Weights of a small transformer language model.
Size: 5 heads of 64, MLP 1280 tanh GELU, vocabulary 16384.
Architecture: LayerNorm before each block, learned positions, biases, normalized queries and keys.
Training: a variant of Muon for these matrices, 452M tokens, 3447 steps.
MLP neurons of a small language model. Each row is named by its layer, matrix (up: input weights) and neuron, and shows model dimensions 32-159. Each number is 128 + 24 x the weight over its row's rms, rounded and kept within 0 to 255. Numbers have three digits each.
Before each neuron's rows, "fires on" lists the tokens most often at its 100 highest values on Wikipedia text that the model never trained on; "fires after" lists the tokens most often just before its 100 highest values on Wikipedia text that the model never trained on.

fires on: "\n", "ris ", "ia ", "us ", ". ", "um "
fires after: "Der", ".", "sten", "ag", "ari", "var"
L7.up917:087141143097130126120114125154116132108124117122122098119141128131138129141100162134104112081113115101105101108131112151101145130106167169123132146138125147138113134156121154112182135125102161174119097118141128106118123124110138143128124148099126139127149161148154080127118171132120099113179178105152044149133159137102134149108099188100152116135162132137140132120132157134121124170093

fires on: "- ", "| ", ": ", "played "
fires after: "\n", "1 "
L7.up1265:171088135118134130100153085149146106101087091135107111074128137152172126117112138113111073116129080151176123139113135146078149126095112098106088148139112131114157148156128129134106154132134096129097142113110140123117128141104136130124136123098163126134072148105123126157125145144105130138128137098103114138083150123127114145167091118152127137088095080128112107126136134088140134130154

fires on: "the ", "s ", "a ", "first "
fires after: ", ", "was ", "the ", "'", "a "
L4.up527:141118121124180115122137108100128114115106132140118100122153158071107119120080170096188091144147088146137096114132110160094094108148136145113116151119116089178130150156122134115126093162125097098142133083129171093099141098124159135103126145108125103183119113107105082182153166091134110184143161127145180106101158153122114085123175150122117151162120106102095155160151139124102110106160

fires on: "a ", "of ", "the ", "\n\n", "an "
fires after: "is ", "of ", "one ", "="
L4.up1000:186155126157171142108120131123133091093120097079093130154186095102146137146107112093156159099099135121094128132125148154163130114146113138135141144119103148142123113162140166109100125150090143156097163115131154122130131114146155147143148157150119146147121133110096135137130112112142165125092073126069108166115196117142166082136095124125117147143124116176115126135126092150132136108123

fires on: "a ", "well ", "the ", "and "
fires after: "as ", "As "
L4.up436:116125160131165109106134179106114177133108125085095081115116115096140167143135119130129148105144136118102146134116118113112150169137138136095126135145127142146091130122130134106094138135134096123111129160129144144122161093148165105129157136105115116093112163138078156149115113125148156127146124113111135112124099169175154143081123151127096137112116122108104081123114120135134119136141

fires on: "and ", "which ", "'", "who "
fires after: ", "
L7.up439:124109098130147106139133178116094103143101132104181103111144119147152133139136141148137099168139102113127118124160148188145115137101130170177148096125172157144176169148092123116134154116143134128102109176130083112113107079119176154106117120162151105122123115119121150151118124119146141150131156087129129120152154140113095098161124144174099140111110136135146122130087138146118133132126

fires on: "\n\n", ".", "| ", "("
fires after: ".", ".\"", "\n"
L5.up445:092088146128134120120143126135114137101105137114112166151097157141128128140138144113111117133106150094128132150139109109164124128133104143127117150104125101158121116134151150119133144126143122139118152136098148158137187173127154149117116151136080101110132131127118133154170139155098094121088150092152127113100127106105116106152090129096150097152090048200109100157168146148111124109142

fires on: "a ", "the ", "one ", "and ", "two "
fires after: "and ", ", ", "with "
L5.up1180:149073112123120086129129133183155137123133092115134133128130086138137155131113136143134117156086112138110122126142116139103098117111102151170158115142131119144118143114122142121109169134116092153125140136153141113080119132137097151113125130104164149143142140101127112172093112117163149139145134162111094085120153091115074124119174119161114154107105161134109143112129083133148098122131

fires on: "\n", "\n\n"
fires after: "|", "."
L5.up414:107089121136164100115104117109122121098115097113120138080166167089120131102151142148159098118092151159154109113177147119131112115126101171113134129142109146127143107102163121129111160112112158152122107151146102124144141113167127172153161153100094151167191140129124123166133144131128128092167137143126113138119135120125136156076123155132112108177121142120148110143123137131117150112112

fires on: "the ", "11", "1", "10"
fires after: "the ", "and ", "with ", "to ", "as ", "With "
L4.up1256:135084132136144181118133144136115100144103097091107090176118127123162161148121103119138094121152158166106136115084091117126139133144111117103106105138104125063143133101136135157145121134140114140143114117088149161141148094149136170097135117105145121144150125116160157122124160128092125110089122114169126155121127124143156112111129129105098161133077158089099106120125111154133111126111

fires on: "he ", "He ", "She ", "she ", "\n", "also "
fires after: ", ", ". ", "|", "He ", "\n\n", "where "
L9.up7:106161121117161132146126151115149080144092097104115084108157112135100166106120174088137128111100118142126130135152114125154115101197097168092141090180106122130081145144148124119094154157138076088165082148117121121107146160122127135135164102128130120102111153138130171140120133088119159081115165078141123092130129168127108138085120103100157107124169125124167110154126118118077136116079

fires on: "\n", "and ", "| ", "on ", "("
fires after: "|", ", ", "Chiefs "
L5.up899:127118126127144130145160102092129144096091123120127167136141118120100136143116141145152099135159102122192137149133156119095086087127145103144153099145118154138130124109122131136109136152125060116130095146109118181119136147108143140160136121159161139110134099150096116135146164133151112143096125086179149158108099101111096116072112171148086079162131084099142102094140133111145120142097

fires on: "the ", "\n\n", "with ", "\n", "| ", "=="
fires after: ", ", "==", ".", "at "
L4.up405:110099134159157128115144098163127133070083108121093144128140140136129133096131168157126117119127117104108135136163176086127133117156151081143138136129116125161129134144165161154091142165107102110141098153165123120086138070152130123109129101099109106170145108092114102142096122111143111131093150126114124136096124124110121109115108118128157148150125106122135157119139132127139104137168

fires on: "1 ", "2 ", "Al", "0 ", "3 ", "at "
fires after: "| ", "–"
L9.up676:130139138129104087124112090141106157147091146139205119141126111144116135121129078162140115108097112109136123123148106135127121127155112127161156119157129164114143107103120123118094119123116092130127135144109129110105141140161094153101122148157156162159129123115129104124139110111160132114151130094125118142186162129151145097131135091129137173127152171113090093072096169141095102129160